{"vocab_size": 16135, "norm_eps": 1e-05, "init": "normal", "learning_rate": 0.00095, "lr_head": 0.00366}
MLP neurons of a small language model. Each row is named by its layer, matrix (down: output weights) and neuron, and shows model dimensions 32-127. Each number is 128 + 32 x the weight over its row's rms, rounded and kept within 0 to 255. Numbers have three digits each. A neuron's up and down rows have the sign that makes its largest values positive.
A block is one neuron, or neurons of one layer that tend to fire together. After each block is what it responds to, as a language model described it from the Wikipedia text at the highest values.

L20.down92:127161209112104141125156134140141143157151117114139168160146132078213119103157102064212160131088134148138117134097131186137147129212124158135158102154156120126100157098134129168120127144102173157153168183115135107143160195133119175131121205155134150157120158125088123127127087065100082065
L20.down193:149157117117135098159109156117123215145171078133114141149091073109120147128110152137098096103158142160146098103118094166100103131103100126142129144053187161193149140128113137145148173119086133121136150153189156130144090164117115188075121115189105112119108101096152096103105144132104065098
L20.down350:163125156143083106151121141126113215096102128126133150203146146117126148186135139165150151157102230083172063141132120172135120065111171105170115158104117088138126082138150137171179139131094162124110157162128132098123150111156054152098149116139108144132108136152159186126170076168120107130
L20.down379:071167099176139140168158139082189249114141104142179112091177153099113137143101179137123138166118175107133142110095105138180139134175152115178115116174168111141180089106146119111069186112127136097126138115121152145131134173159128138054097098125106171209129184086132141151153149121080097170
L20.down382:117106093131159116131121119191128185130122162137172153175104102121126104142136112125086180197124212147110119092166137109147160102080129151166137068146165155085080122111143127127110099090133102146154108119112151103152185109156130154133071148093111116071164136180121141153156124213139112143
L20.down610:097077154163171122111145162150148148159074144162150128158114128144088167065146078089124098130124112173138103141193080115094174133134127122091132177126092122058143130109045119066099104117131175067146106156200165096105079081115123150145130178097171164081197112134207081142084083138143085107
L20.down768:106177141108142133103128191158133225074093154136159136154112118177123120122139069118161135109116158116087124114126102119095133108167172163174085052033145153114118100145149137150125084163139108087000180147145127139096166138121133142140169151161074127163091124088036102111135149138114096135
L20.down1009:137109208178042172129142150051132208144159109105096177151105051083103118094089126136120140142124203156133150154193122181147105168125141157081133118153094096096186125157109143106114172120111133124216180120139112146116141142144137158148150085159130152171094161113104141131203059149116112138
Responds to: Plural noun endings

L13.down219:127085134038115170138189140141128139155165101117192125145131102146138129106175079102070120117091157151132146037120109155121103083108083150112187119149153096132138152089138155119078152101122146152111099126213088105158102134089150109148130100147157137084095139159150105081160117092101123140
L13.down225:124134154177131082114134130124136164109121140105122128210100048160117096158111159113100113140157189140086115118151098068120100058127100157147157088160141180164132073105135099121133156125147144120100149169106123227171164132085103123104121147128148086134139108175086114134158172181139077114
L13.down281:049155099132126102155166181151167155114145142104109154070063151146140111173129155141155091136145136084086156129098152163128122151113114158089158149178159122192130110100146107119051174080120139107103170099119110094174147093090108132144141094121160052169164114131058147103153122113128091151
L13.down329:187096160121164135098102163137114147150097172167170148182107123126181192093129148091083130122168176154092107092158132144107166107163138172139123099101172171150131141096111191110079196093122131146188099151114104144133103187144119166150133145117155108137126122150162092162082141078163174138
L13.down583:140103148087152127086118114184084198117169117111140152189133092127121158109120201124165143155193111069154137114106130101077144106137098144139121115081153152073123076111084185127116135122154145080050070225070105131123141093114159132128184108092072075102118115135171122123085092146110212188
L13.down715:135159111129115142100135178137107177100100103143084114170041155123178136090092120077134091158147089099107118115131080128115147102139117127120141147129137086162130089134119125134106119092122173150052125087151157147177137108102227095139133049137141123061097114086121120115086071161108108133
L13.down727:098170109154160120092095161143095106096162203170138175076137110157171103104174127150088102073132141089128115164117105114133150131069163065175156102112107173092170166159132145124173112097123082130108100133093138104254129101183171120138183106103114133084176162131120146097160070118142146140
L13.down984:131178100102078142126097181134141181118101115156095124182068128106116084081209111113134108086095091084103152148125132197070111157121112106143108131117166156132083122097117113073126153102150123195148064164085105064190149088149130167111098052118162125180153090153154174158109099083072146131
Responds to: Kinship and role nouns

L17.down463:114073159106148143138152096104072147141110164120140162159154145139166120099108089119048116177105146092060089111065074094127124120183142111067084089157155122186147114148099122154222201158160100121087182122127110117132128057131159146062109135120150114117153116113112106110120119123086109180
Responds to: Place/date name onset

L20.down70:116123105143165061199122118162134151062159148146092147130154141169132148108101176141119112161152076070138149146071179141153143070187117138125127143111147155162110134140118134138094123127162124182096115153120102137246077115125121155151080145117121135115174116154099097111142112167128195112
L20.down101:147158094174127107159136089114184175135162126151120101084139084095062118150136118099160141100142127092109164106111179124076172158175123111162189100100172160138173133167132092141115159130111150146147181106088118090113108179097079156093195107139105106107104153151141147192152156137096149069
L20.down272:110100180081109165123155226137131171128134108112124131139156120096095130139160157145163118085090160149133175157083117169090123179203150140135113138040093153145132157091136152153155174163107139113255158122176155144150143157112090119134143162143135149036154114141139159106173115169117114077
L20.down366:123126149208141115205145142069145063107141109058118102126145133069061092141145168110128195117155104125152108095170155105135167116148115121113117088179139102174126115131109176129100090109096147168188133137148175131171121190075147115086099089173082079138084126105082139111090160146160184117
L20.down407:122158129091131091136100113128108221096163111133140114112168171129119097151139118182212112120143099144118135130109147144110106095141113135067120090180078147159141182170092110123154108128104116104178092130110140136183118201111208099117150084162084124106151122139110122127074119143157137134
L20.down828:124137090092086162164139119114078217110067115137108207112126114130098190129177136110136097126168132142092102116136161170119155127163178101144127114169130132108061156126115151101101129137153049174111131139020124149175135128172141094067197148160178128110094104116149163138164149093203146061
L20.down892:158132099103151135171162144132118121149116121168030123160084113139121169082119053115137124111128098120106142148190075102150107111116153133075075132115076093126088139128071128119123123148150122090207082163030108136139066156120186081151078107146103140107141106140161134104086081131140130138
L20.down923:098144172140069098176143171113138189159139132119165204102195148162118181083154208134121151106128155074151102083115083055128154125178091139147085154151070123125141116133114132104120123084116109154082154156154093141170119109086118110079092129079139137157157110067142153151141097152135114152
Responds to: Comma after place names